config.yaml
num_hidden_layers: 8
hidden_size: 384
num_attention_heads: 4
num_key_value_heads: 4
head_dim: 96
intermediate_size: 1024
vocab_size: 27047
hidden_act: "reglu"
norm: "rmsnorm"
norm_place: "pre"
norm_eps: 1e-05
positions: "rope"
rope_theta: 10000.0
rope_fraction: 1.0
qk_norm: false
attn_scale: 0.102
bias: "none"
tie_word_embeddings: false
parallel_block: false
init: "uniform"
init_std_qkv: 0.0223
init_std_o: 0.0
init_std_up: 0.0223
init_std_down: 0.0
optimizer: "adamw"
learning_rate: 0.000592
lr_mult_qkv: 0.5
beta1: 0.9
beta2: 0.99
lr_head: 0.00275
max_grad_norm: 1.0
warmup_steps: 319
schedule: "wsd"
decay_fraction: 0.696
decay_shape: "linear"
final_lr_fraction: 0.0
batch_tokens: 32768
max_seq_len: 512
doc_mask: true
train_tokens: 381900000
max_steps: 11655
dataset: "wikipedia_en"
MLP neurons of a small language model. Each row is named by its layer, matrix (down: output weights) and neuron, and shows model dimensions 192-287. Each number is 128 + 24 x the weight over its row's rms, rounded and kept within 0 to 255. A neuron's up and down rows have the sign that makes its largest values positive.
After each neuron's rows, "fires before" lists the tokens most often just after its 100 highest values on Wikipedia text that the model never trained on.

L3.down967 [109 113 103 109 137 122 106 123 105  64 146 100 111 197 153 115 137 139 162 117 127 133 133 133  79 161 155 126 152 129 119 102 111 128 133 126 113  89  74 137 128 139 129 133 117 141 103 167 137 105 132 138 159 142  83 151 115  91  82 165  88 110 151 127 146 128 171 147 125 122 110  95 140 155 142 127 107 102 121 117 115 154 122 129  94 144 114 110 109 127  91  99 152 130 130  86]
fires before: "1", "2", "6", "5", "3", "."

L3.down795 [169 139 139 119  62 120 124 119 107 145 141 110 128  75 143 128 139 120 154  79 132  76 130 126 126 121 155 128 113 111  65 147 138 120 103 106 141 145 137 109 135  86 160 152 112 148 102 121 159 148 113 151 143 123  95  94 126 147 117 133  80 175 155 159 120 129  96 127 121 114 107 123  93 110 101 146 127  88 114  90 148 139 157 152 112 117 103 106 150 101 106  91 136 118 119 106]
fires before: "0", "1", "2", "4", "5"

L3.down193 [121 144 140  96 162  96 104 132 147 118  97 145 121 120 128 141 156 157 151 133 127 134 125 150 195 111 153 131 125 132 150 114 146  70 147 137  81 145 116 124 183 122 125  91 125 162 132 105  89 115  74 130 107 155 123 146 100 135 113 140 135  88 111 105  76 122 142 157  83 117 137 128 123 115 153 132 162  83 111 163 115 111 142 138 119 126 108 122 136 113  49 124  87 170 102 120]
fires before: " ", "0", "|", "\n", "1", "2"

L3.down458 [ 87 130 146 129 116 124 155 110 147 101 115 141 137 108 121 172  95 111 142  58 128 113  81 114  99 131 157 117  97  99 126 112 154 129 125 131 147 152 123 129 151 136 116  91 162 127 108 125 118  96  98 132  94 145 122 123 133 100 144 133 110 130  95 132  90 109 124  96 118 122 120 159 121  97 107 100 161 135 131 140 122 117 172 138 169  75 137 144 140 119 119 130 135 113 107 148]
fires before: "0", "1", "2"

L3.down218 [147 132 146 135 151  92 108 151  97 152 144 175 125 113 138 151 114 164 122  85 102 132 128 100 122 129 162 129 144 137 124 116 103 113 144 152  77 128 152 140 137 100 195 101 144 132 143 123 123 130 163 117 125 146 103 142 113 106 135  80  92 141 127 143  92 151 148 125 115 141  99 104 159 139 122 164 104 135 154 168 127 145  99 123  98 140 126 158  75 143 145 144 139 106 139 133]
fires before: "1", "9", "2", "5", "8", " in"

L3.down278 [149 121 118 102 136 139 149 105 125 146 141 117 166 128  97 152  86 110 160  88 142 130 130 122  88 162  85 103 146 102 110  66 145 143 139 116 149 139 155 174 127 130  87 147 144  74 106 110 119 108 141 113 152 174  95  80 152 101 126 147 126 114 183 104 106 170 170  93 130 133 126 156  88 139 138 131 131 161 113 142 146 132 144 144 118 152 160 166 148 117 108  93 169 123 127 127]
fires before: "1", "2", "0", "3", "4", "7"

L3.down757 [142 153 117 128 117 137 144 137 103  70 132 151 155 126 108  97 158 141 110 147 145 149 119  77  94 154 134 119 121 182 147 139 134 138 141 134 122 113  95  98 110 143 136 115 123 114 115 123 103 147 143 127 141 109 130 132 149  83 150 123 124 122 141 138 150 104 152 121 100 123 110 144 154 124 116 198 163 127 118 179 133 138 103 170  99 124 102 124 135 132 122 123 155 121 181 176]
fires before: "\n", " The", " He", " In"

L3.down554 [161 132 159 148 141 115 108 106 108 139 110  95 176 110 146 130 158 105 119 121 154 150 107 106 115 133 113  88 134 127 190 169 126 149 163 134 117 137 137 138 181 129 120 190 118 112 120 133 118 102 148 127 109 109 133 132  99 102 120  78 194 145 106 116 151 173  97 116 163 148 152 134 152  86 141 155 126 120 139  92 162 143  91  98  94  89 129 126 153 147 164 110 101 130 102 124]
fires before: "2", "0", "1", "7", "4", "3"

L3.down329 [ 69 106 140 153 132 121 126 116 105 124  75 135 133 113 106 124 142 111 134 126 151 121 166 148 100 149 100 102 122 150 145 146 154 142 146 116 163 152 123 116 134 125  99 109 130 125 136 101 115 125 105 123 142 151 125 198 150 109 170 118 119  95 120 147 123  82 107  94 115 154 163 108 148 156  90 137 156 175  84 197 114  95 122 138 182 140 151 110 113 119 124 144 128 136 128 152]
fires before: "9", "0", "8", "3", "7"

L3.down969 [169 116 158 120 146 104 177 109 113 104 117 140 133  91  78 104 150  95 162 141 162 114 126 156  64 149 140 140 139 105 144 131 121 103  67 130  98 125 125 120 141 122 161 138 128 138 130 108 111 128 144 132 127 110  89 125 127 123  88 152 121 148 132 121 100 120 132 122 151 132 158 159 124 127  91 139 130 134 127 131 133 186 147 106 147 142 126  81 127 142 129 146 145 101  93 171]
fires before: "0", "2", "1", "3", "5", "4"

L3.down414 [ 97 107 115 130 123 129 145 109 153 143 102 144 171 139  91 117 112  70 121  93 139 138 152 152  99 143 138 102 111 131 116 159 149 124 139 139 156 127 122 136 116 123 123  92 162 118 114  63 142 107 126 116 111 130 133 163 152 128 156 132 148 138 125 176 102 119  72  86 118 101  93 135 129 128 129 148 164 131 138 204 117  89 134 108 175 107 164 113 129 134 127 131 126 141  84 189]
fires before: "1", "2", "0"

L3.down235 [ 79 158 113 125 162 138 109 138 119  85 181  83 106 146 101 109 160 132 130 125 116 100 147 128  54 131 112  94 155 136 149 132 171 167 158 129 109 143 153 151 115 141 146 126 178 124 132  93 114 122  96 144 126  94 117 101 109  98 122 175 143 155 131 109 163 162 125 140 101 143 163 121 133 103 123 113 114 129 139 146 125 104 137 141 113 121 127 126 107 133 118 104 149 166 115 147]
fires before: "s", "on"

L3.down705 [ 78 137 138 138 122 105 160 125 144 146 141 127 122 126 170 134 149 136 118 123 157 106 153  80 134 136 124 155  94 131 164 158 140 155 150 179 112  91 138 136 107 118 143  94 185 127 136 184 123 105 177 122 146 150 127 123 146 104 131 127 116 143 116 140 185 136  84 123 119  96 117 152 121 120 121 131 122 110 102 116 142 111 137 133 118 149 131 147 152  97 117 137 117 122 119 152]
fires before: "2", "1", ","

L3.down233 [178 120 166 111 164 145  93 147 153 149  93 109 156  90 163 155 136 106 141 103 152 110 122  89 127 124 131 102 134  77 104 128 175 142 111 158 106 135 149 134 184 113 125 123 129 124 132  97 157 109 111  94 161 123 163 115 115 100 130 115 149 168 123 107 150 152 163 105 143 104 127 179 141 145 111 106 142 133 122 158 161 134 119 144  87 135 155 206 150  92  99 140 166 126  92 149]
fires before: "0", "1", "2", "4", "3", "up"

L3.down277 [ 89  87 119 124 127 109 161 123 150 119 125 153 192 145 116 133 137 132 110 122 105  93 115 122 152 141 141  89 125 135 130 140  99 138 130 117 129 159  70 119 169  97 140 154 166 189 145 132 135 122 111  86 111 112 127 166 151 114 187 116 120 122  97 143 153 127 117 133 143 116 127 160 117 136 124 129 118 105 114 149 163 113 101 137 122 151 139 124 108 169 143 116 120 124 153 120]
fires before: "1", "2", "0"

L3.down735 [148 116 121  87 107 115 109  89 117 153 163 109  89 100 172 125 124 151  87 151 160 131 112 135 184 130 133 137 146 150 179 128 113 108 126 120 121 117 136 143 112 140  93 123 114 131 142 141  72 154  97 126 112 158  97  91 134 113  86 102 160 127 105 152 157 146 152 132 118 105 119 127  97  96 151 156 168 114 127 125 146 137 110 145  61 170 138 134 154 146  97 131 162 137 191 103]
fires before: " ", "0"

L3.down75 [169 169 108 122 145 115  90 127 114 133 155 107 146 139  70 125 138 114 135 137 128  85 122  97 117 153 110 112 103 130 118  85 124 104 112 162 138 112 105 187 148 166 132 139 127 107 109  86 173  92 164 120 142 136 116 138 112  89 127  94 125 127  95  80  71 143 120 118 120 120  92  96 116 131 108 153 153 100 129 124 171  94 127  99 136 109 146 173 126 151  99  94 136 153 135 111]
fires before: "8", "9", "4", "6", "7"

L3.down160 [126 110  73 124 112 119 152 146 135 114 140 173 125 100 118 129 143 134 189 121  79 127 113 122 106 126 187  94 159 101 154  84  84 133 147 121 125 118  87 136 130 120 113 180 173 108 131 133 105  92 143 121 168 138 143 103 108 128 113 166 175 152 129 129 153 154 107 122 103  99 150 174 157 128 154 132 160 116  80 101 145 153 141 140 142 114 115  63 133 113 104 149 117 134  92 140]
fires before: " of", " between", " potential", " is", ":"

L3.down448 [ 93 165 120 157  99 104  94 150 138 106 167 155 148 109  76  91 130  88 165 103 111 133 125 140 148 132  92 114 102 137 123 145 116 110 171 181 114 102  87  88 102 152 143  99 120 148 115  99 154 165 114 146 116 128 125 119 152 141 125 114 136 121 133 133  83 126 146  93 130 131 133 126 127 133 125 140 130 101 107 133 124 127 125 135  97 113 159 170 130  88 114 138 138 109  83  90]
fires before: "8", "7", "6", "9", "4"

L3.down480 [154  79 117 118 157 109 130 118 113 135 101 106  77 149 131 151 154 143 115 140 130 107 108 160 124 122 140  92 122 104 153 133 109 160 150 164 172 138 119 101 155 120 132 117 135 162 125 121 147 119 118 118 115 144 135 166 126 147 126 152  84 108 130 162 125 137 111 106 123 111 132 131  96 116 145 171 160  92 151  93 166 103  71 117 153  90  65 121 169 151 116 154 102 105 125 117]
fires before: "\n", ";"

L3.down208 [ 96  91 118 137 149 157  94  95 118 103 111 143 171 148 188 129 106 116 116  64 144 109  97 149 118  98 125 109 154 111  92 103 117  76 120 154 143 155 101 113 130 146 166 120 150 135 125 138 135 107 126 110 135 104 103 126  97  93 139 117 115 129 100 112 115 119 117 139 116 113 113 112 162 159 143 115  96 133 108 108 148 112 119 134 163 104  63 157 106  97 114 107 146 121  92  98]
fires before: " ", ".", "aul"

L3.down73 [138 164 134 133 142 136 137 136 143 145  83 111 121 132  84 102  88 140 127 140 111 133 128 127  69 138 160 173 137 114 125 117 114 119 107 136 143 108 139 118 155 104  91 146 127 115 123 153 143 141 120 121 154 139 113 133 141 103 109 112 138 145 109 102 103 131 154  77 126 124 131 135 113 137 128 105 139 129 101 136 103 134 106 123 175  96 139 147 112 109  94 148 172 117 129 166]
fires before: "0", "2", "4", "1", "8", "6"

L3.down840 [118 120 150 134 139 117 162 127 121 146 185  95 109 119 157 138 137 138 147 154 134 167 123 111 125  87 106 141 145 116 132 144 156 211 144 146 138  91 126  83 129 120 168 141  81  95 122 227 107 138 120 102 144 125 102 100 112 127 115 111 130 135 132 147 165 135 171 127 117 145 144 101 165 119 127  71 133 153 106  97  98 124 174 136  98 142 156 150 144 116 145 107 117 163  58 154]
fires before: "1", "4", "2", "3", "7", "6"

L3.down324 [144 122 141 105 140 153 105 138 116 132 132 157 177  87 154 141 137 149 103 120 104 116  80 121 140 124 127 112 126 158 135 142 154 154 104 135  90  93 115 170 132 153 148  68 160 106 166  74 144 128 131 128 161 156 118 149 107 102  79 100 164 177 136 124 101 102 113 112 123 103 139 131 133 128 127 145 109 129  91 124 157 128 148 147 142 117 106 193 116 135 128 141 151 146 133 169]
fires before: "\n", "1", "0", "2", "3", "4"

L3.down774 [129 151 133  98 101 105 145  96 124  92 152 100 134 133 155 155 158 114 150 122 144 178 114 104 173 103 128 124 139 112 148 102 161 156 141 126  94 108 137 150 118 119  97 129 119  83  82 151 130 116 158  76 162 103 126 140 128 130  86 139 127 130 154 104 112 143 140 107 133 117  96 124 140 139  68 122 128 142 141  94 155 141 114 138 145 162 154 128 116  96 127  85 127  99 157 109]
fires before: "9", "1", "8", "6", "0", ","

L3.down355 [ 91 182 137 164 117 125 106 108 122 110 142 136 120 124 128 151 108 178 127  86 114 105 122 130 154 116 154  96 135 113 133  91  84 136 149  89 125 127 142 118 186 145 106 133 118 143 144 140 128  99 121 131  90 152 108 147 102 128 115 125 164 117 103 107 137 138 175  76 131 105 152 100 103 104 132 129 122 119 118 149 121 128 136  67 130  53 129 119 124 160 129 123 145 126 121 111]
fires before: "2", "1", "9", "0"

L3.down87 [121 188 124 143  68 135 160  78 106 142 126 145 144 139 147 193 166 150 142 101 171 107 103 112 102 155 179 142 133 107  98 142 112 136 102 141 116 121 150 122 121 137 136 143 124 120 114 168 128 120 119 130 123 147 112 103 122 128 134 141 123 157 136 136 144 135  97 127 111  92 130 161 116 152  84 149 149 161 126  81 168 124 127 127 123 142 110 113 106 125 110 121 119  94 176 140]
fires before: "0", "1", "2", "4", "3", "7"

L3.down76 [148  72  80 118 143 137  92 135 124 113 129 127 184 123  97  94 165 141 106 146 142 134 126 140 109 106 151 135 117 144 127 114 135  86  74 157 109  99 101 171 128 143 175 110 105 117 144 136 148 159 152 154 114 114 110 140 138 127 157 142 121 130 129 105 120 154 133 125 147 158 110 147 127  89 120 129 127 130 103 150 100 146 149 128 150  71 128 115 125  94 124 169 156 130 109 150]
fires before: "1", "2", "3", "4", "8", "6"

L3.down89 [ 92 174 155 104 118 135 112 109 149 108 152 138 110  85  98  82 136  91 166 170 137 115 114 102  82 133 124 119 100 126 143 143 105 134 126 136 103 162  99 138 142 135 170 115 132  87 118 112 146 107 121 105 165 118 130 153 156 128 154 146 120 109  96 125 129 115 140 115 134 100 137 154 157 141 109 153 170 155 139 138 113 162 136 132 111 104 121 115 108 134 151 113 152 117 149 131]
fires before: "\n", " The", " A"

L3.down651 [143  97 133 148 161 112 147 120 128 167  96 130 153 136 135 117 140 137 124 137 118 142 110 108 144 144 167 110 103 148 141  87 110 105 139 116 150 179 135 127 188 119  97 124 108 137 135 103 105 120 143 124 119 164 115 130 124 156 137 138 100 114 142 162 151 107  97 164 172 148 170 136 110 123  91 178 120 131 100 149 149 106  88 128  75 125 149 123 168 127 171 113 102 104  97 112]
fires before: " |", ":", " (", "\n", " USA"

L3.down704 [138 169 106 123 161 159 103 118 146 187 167 161 176 150 124 142 154 147 121 134 120 111 153 149 169 148 109  93  96 164 110 109  97 116 157 135 114 149 115 140 119  55 143 143 155  89 146 123 122  80  99 138 108 131 108 149 159  96 131  99 126  91 129 104 119  93 126 130 107 157 128  82  95 168 119 165 143 140  93 135 122 113 114 112 161 154 133 124 107 119 125 183 125 140 144 133]
fires before: "7", "2", "6", "1", "9", "3"

L3.down141 [133 182 114 112 129 106 145 132 116 132 138  92 105 112 123  92 124 126 116 135 150 155 113 123  89 133 131 116 115 138 132 146 129 114 139 119 152 131 123 164 128 147 123 102 158 134 158 142 102  94 122 145 150  95 140 133 155 106 127 145 110 140 128 139 104 134 101 140  92 175 160 101 116 128 152 146 115 134 156 150 120  81 134 129 115 145 140 186 128 145 138 153 109 128 164 158]
fires before: "8", "9", "pen", "iler"

L3.down466 [150 119 147 144 122  90 128 100 136 148 129  93  78 117 166 119 167 117 125  92 122 110 126 135 146 127 137 112 120 134 163  97 120 130 103 133 156 112 164 134 138 138 112 138 114 162 118 173 152 185 185 159 102 160 130 115 117 161 135 103 124 141 112 101 101 154  83 153 171 108  93 135  80 128 131 160  88 100 124 101 143 137  83 122 109 120 136 142 118 132  94 121 108  86 114  95]
fires before: "0", "2", "1", "4", "3", "8"

L3.down572 [145 153 133 123 102 126 139 146 113 136 133 141 113  99 168 170 121 157 145 106 135 105 126 144 134 125 114 131 123 126 127 127 117  94 130 168  96 168 182 133 114  91 144 103 144 111  97 155 140  91 116 119 122 127 102 139 123 135 115 146 183 150 118  92 148 109 110 137  85 110 113 119 112 114 134 113  99 119  72 145 136 142 119  95 109 119  96  97 126 190 141 122  67 157 111 174]
fires before: "0", "2", "1", "4"

L3.down7 [125 125 131 125 116 145  98  98 159 137 115  99 184 138 130 120 111 160 107 122 120 115 141 115 169 160 153 162  78 108 108 114 100  93 110 174  81 156  80  88 126 148  76 125 149 110 164 149 128 126 143 130 116 121 124 123 122 163 153 116 118 140 151 107 118 105 110 180 119 124 108 150 125 103 112 101 160 131 150 148 146 115 104 130 103 155 160 127 144 158 126 173 147 104 165 116]
fires before: "s", " Liberation", " ", " church"

L3.down145 [ 24 133 143 137 114 101 111 135 170 107 142 138 116 124 158  94 142 113 139 145 145 147 129 112  62 120 119 158 101 118 131  87 115 120 108 130 101 152 143 126 143 134 131 125 135 107 141 147 126 119 105 121 124 137 122  97 146 124 106 112 129 132 128 138 136 122 119  91 132 123 149 144 140 108 142 132 152 151 106 129 130 119 121 105 102 128 145 132 114 141 138 113 128  72  99 153]
fires before: "9", "2", "1", "8", " ==", "4"

L3.down364 [113 118 149  98 173 149  90 142 112  97 128 126 124  85  87 123 142 146 140 131 144 134 110 181  83 145 138 126 131 182 114 154 157 137 159 155 130 115 142 101 125 120 153 117 147 107 143 125 123 125 162 146  98 126 127 125  98 125 115 147 148 140 183 146 113  92 138 154 135 122 106 116  78 132 152 159 127 168 112 170 103  82 142 124 116 143 130 127  81 146 102 104 122 156 149 165]
fires before: "0", " (", "6", "1", " ", "8"

L3.down934 [174 128 153 124 108  88 170 146 123 145 130 168 120 114 109 156 141 121 105 104 118 121 142 111 138 180 130 124 162 129 146 132 172 158  99 131 139 137 112 180 166 165 120 154 119 141 175 121 100 129 121 131 143 142 123 123 131 137 143 145  87 142 120 104 148 128 134 122 176  99  94 175 122 121  80 115 103 152 158 119 110 144 145 143 113 158 121 139 159 102 118 163 136 105 150  91]
fires before: "\n", " in"

L3.down213 [116 135 156 141 163 137 129 157 139 206 119 151 146 103 123 109 108 143 105 141 150 141 145 119 100 109 129 151 105 138 101 130 162 135 115 171 148 136 166 159 110 130 134  86 148 127 169 103  94  90 115 117 101 140 113 114 150 139 143 114 142 102 147  99 110 134 123 155 112 124  89 127 111 155 113 119 128 164 121 148 123 118 142 100 140  99 145 126 118 120 166 178 201 146 133 125]
fires before: "1", "2", "9", "8"

L3.down763 [129 137 142 140 131 128  75 152 161  96 127 143 133 132 142 153 137 114 120 102 157 154 129 125  98 154 179 144 109  89 125  67 134 134  96 124 110 118 129 131 127 117  96 123 139 162 131  98 163 113 156 101 125  79 117 108 110 119  90 134  84 127 126  99 115 125 140 104 102 143  99 107 165 148 108 130 163 117 124 109 137 140 158 143 139 100 129 137 135 131 117 138 116  82 142 131]
fires before: " ", ".", ",", " in", " of"

L3.down35 [140 143 158 148 107  98 126 126 147 118  91  74  91 144 140 114 128 158  84 151 123 163 156 145 112 115 120 145 120 135 122 168 120 140 120 160 137 144 127 178 140 120 154  94 112 122 116  79 137 143 111 166 138 126 144 109 112 164 119 144  90 141 183 146  97 101  86 112 111 161 113 131 151 113 111 135 132 132 139 122  85 143  77 145 144 125 133 148 107 157 122 174  65 117 129 152]
fires before: "9", "8", "1"

L3.down12 [ 85 126 112 133 129  99 118 124 111  91 147 140 131 139 122 144 180 117 138 115 124 143 124 135 153 110 143 121 158  93 154 117  92 127 140  92 158 136 114 105 126 102 157 151 114 145 106 154 135 112 153  99  73 118  97 102 101  92 110  91  94 130  90 127 124 163 159  95 129 128 161 125 128 129  77  93 169  89 138 127 104 109  99 121 143 122 135 134  93 112 102 141 117 127 108 121]
fires before: "2", "1", "9"

L3.down819 [111 154  81 117 156  96 165  92  79 156 126 130 153 164 115 113 146 181 152 166 144 116  97 114  98 141 137 102 147 144 124 140 114 123 128 120 157 163 127 121 137 130 166  90 155 113 140 152 178 144 107  78 124  98 123 159 116 120 164 111 121 122 126 115 120 125 121 100 143  81 130 107 123 142 170  94 141 157 128  99 125 125 131 164 135 153 165 172  88 131 145 153 121 113 131 150]
fires before: "3", "9", "0", "8", "2"

L3.down736 [126 143 108 148  96 125 127 125 124 124 184 126  93 149 123 123 125 152 132 126 117 109 125 150  91 124  94  81 102 114  93 129 148 127 168 130 106 149 145 115 178 117 139 133 124 121 132 110 143 180 123 102 129 159 113 163 129 124 105  76 125  89 156 110 140  78 126 118  94 147 145 104 153 143 118 133 117 139 100 152 146 136 103 167 177 126 130 127 146 121  78 143 159 113 156 137]
fires before: "s"

L3.down604 [124 118 140 154  75 108 118 126 112 123 129 105 104 132 127 113 132 115 163 125 131 142 106 109 160 121 134 125 139 147 140  98 120 138 186 136 111 143  93 101  89 154 139 175 134  93 150 120  84 100 110 152 195 142 125  91 145 133 138 145 110 100 163 167  98 154 106  98 163 111  86 114  34 134 120 182 132 158 145 147 152 123 128 140 132 109 108 140 132  98  92 119 127 173 130  87]
fires before: " ", " of", " (", ":", ","

L3.down384 [104 109 138 133 135 120 135 157 131 172 132 182 158 108 107 105 130 105 130 121 159 154 155 116 137  98 135 102 127 149 114 134 127  74 145 148 132 152  90 135 131 122 100 119 146 136 101 104  84  99 113 119 119 132 115 149 165 129 157 148 134 115 118 137 168 123 124 141 113 168 138 165 143 124 141 174 159 145  75 151 121 109 152 132 139 165 146  73 142 131  94 130 154 124 119 155]
fires before: "1", "6", "5", "4", "3", "8"

L3.down597 [ 95 124 121 149 164  89 108 123 157 133 103 100 119 119  95 122 157 125 154  94 128 125 171 115 124 152 117  98 157 121 143 135 158 141 122 103 199  93 128 141 128 146  96 121 135 112 129 111 125 143 106  96 172 126 124  73 117  99 134 117 100  98 117 113 127 138 138 132 121 116 177 142 123 159  85 144 124 123 124 132 134  81 107 124  97 166 182 139 121  99 113  93 140 133 107 138]
fires before: ",", ".", " of", " in", " and"

L3.down290 [124 133 108 146 161 112 169 157 145  85  98 120 129 154 128 135 116 152 130 108 133  95 128 130 151 166 119 137  84 147 127 165 160 179 142 154  84 120 127 142 144 135  88  98 157 128 144  80 141 114  98 158  92 121 149 128 153 136 128 124 128 123 107 110 109  77 146 142 130 104 134 159 106 146 107 144 191  96 107 126 116 113 152 123 153 104 104 144 139 134 144 118 126 136 179 124]
fires before: "\n", "5", "9", "8", "3", "2"

L3.down696 [ 91 101 156 154 108 145 151 128 134 149 162 106  99 115 128 108 142 157 127 136 123 117 122  99 104 143 134 127 113  63 153 120 143 133 162 179 122 147 109 162 120 133 158 166 131 149 146 121 131 175 130 114 138 127 138 131 134 120 114 113  71 106 121 110 117 117  76 132 135 137 106 121 144 152 114 171 115 127 119 156 129  95 153 104 152  81 142 182 143 179  69 147 164 163  73 106]
fires before: "s", "\n"

L3.down543 [129 124 114  91 131 133  98 104 112 120 125 111 144 136 110 115 139 131 137 111 145  97 143 129 118 130 145 146  92 162 142 143 141 132 157 161 100 131 198  94 120 105 118  68 147  80 110 103 142 118 119  95 144 142 125 134 167 159 145  90 148 158  89 122 129  84  99  85 123  84 119 128 111 104 179 149 108  98 132 164 111 101  99 119 159 105 123 136 146 160 131 153  87 154 156 172]
fires before: "2", "0", "1", "present", " "

L3.down799 [ 96 124 151 123 146 142 145 129 105  93 114 131 112 101 119 114 112 121 180  95 127 165 122 101 115 127 103 112 132 116 145 141 110 199 139 109 100 156 151 125 139 165 144 124 116  88 162 157 149 145 127 137 156 130  94 115 110 135 125  85 142 100 130 125 167 159 130 118 126 162 140 141 140 128 109 134 168 160 115 126 124 104 111 127 119 156 154 126 102 142 170 126 146 118 112 127]
fires before: "9", "\n", "6"

L3.down916 [161 174 132 136  93 124 132 113 142 126 119 127 105 146 133 119 143 159 134 111 120 142 127  95 125 130 111 158 128 100 106 154 122 133 119 121 113  88 156 145 155 122 130  85 176 108 114 130 139 112 103 125 160 151 135 111 147 157 141 111 133 132 122 116 150  91  87 105 113 107 121 175  99 128 137 131 156 125 122 139 162 109  86 148 164 139 158 125 137 121 151 116 100 168 150 141]
fires before: "1", "2", "9", "8", "un"

L3.down445 [116 172 132 154 123  94 145 133 148 120 102 157 127 103 119 141 112  79 151 121 128  96 106 106  99 119 118 160 130  73 123 146 172 127 127  78 147 193 127 119 107 102  80 168 122 119 117 120 105 131 134 133 133 108 142 106 133 113 141 142 132 122  96 133 103 118 138 113 156 109 162 112 110 108 124 119 124 116 131 150 126 151 105 110 138  86 122 108 138 165 130 126 124 138 161 128]
fires before: "1", "2", "0", "3", "4"

L3.down605 [101 115 126 115 142 107 146 136 124 139 150 132 147  84 114 113 151 120 114 104 132 122 123 120 138 144 105 133 112 127 115 152 115 155 127 151 145 127 101 126 138 179 106  91  93  87 190 131 157 142  99 120 121 128 117 149 141 130 127 155  81  96 108 110 150 130 141 164 159 119 144 175 102 135  87 116 161 129  99  98 132 106 151 122 108 148 140 172 127 100 134 151 138 167 151 115]
fires before: "\n"

L3.down986 [ 98 127 152 152 129 114  95 112 155 141 168  94 120 133 117 119 143 123 104 105 155 100 138  96 133 107  97 137  97  87 152  85 165 125 113 149  79 126 123  68 106 137  61  97 159 112 117  99 137 104 150 119 140 130  95 118 118 140 143  72 134  91 109 127 135 155 174 138 145 156 167 145 118 138 135 137 149 120  89 104 176 116 102 137 134 112 147 148 128 119 147 110 177 127 124 124]
fires before: ",", "1", " and", ".", "\n"

L3.down61 [ 95 120 116 142 107 143 118 116  88 101 145 136 115 115 109 108 154  78 141 148  79 169 128 146 157 129 148 126 157 107 113 149 106 125 151 144  73 133 120  87 134 116 159 119 187 118 146 147 132 130 110 180 159 121  96 170 114 118 177 118 152 134 126 130 156 149 153  76 136 177 123 111 139 144 117 137 150 147 135 163 147 127 131 121 134 131 114 125  90 144 158 155 103 127 128 146]
fires before: "0", "1", "\n", " had", "9", " "

L3.down159 [124 157 113 123 117 112 114 100 136 130 167 134 148 135 138 146 119 135 173 105 151 101 156 108  95 124 134 106 167 142 137 125  88  83 163 128 213 117 123 140 161 151 134 156 100 134 146 115 147 126 125 130  88 129 167 162  88 139 135 133 129 166 112 103 117  98 134 117 129 156 184 126 105 100 139 147 137 161  98 111 100  99 109 118 117 144 112 101 104 144 115 132 140 127 118 143]
fires before: "s", "3", "4", "0"

L3.down508 [ 63 147 133 125 102 121 112 116 171 112 132 156 127 133 114 109 155 140 127 123 141 107 120 142 111 157 158 145 134 100 141  79  75 120 141 136  87 113 155 135 149 120 107 145 139 118 124 110 157 120 154 122 117 127  95 130 158 118 136 149 156 127 115 114 148 103 133  89 115 127 165 130 118 118  89 126 123 121 142 125 130 173 140  84 157 131 115 137 126 140 117 112 107 119 103 148]
fires before: "1", "2", "8"

L3.down812 [113 177 115 141  88 142 124 106 120 100 165  86  90 130  98 147 114 171 126  90  98 107 122 160  46 133 108  74  88 108 130 119 150 110 150 131 139 145 160 132 174 160 147 100  88  94 166 144 155 135 105 129 117 190 134 133 137  93 148 132  84 102 140 142 138  80 119 100 149 146 143 131 116 131 107 116 148 102  87 120 115 130 138 178 133 108 139 151 140 108 102 132 145 128 133 116]
fires before: "s"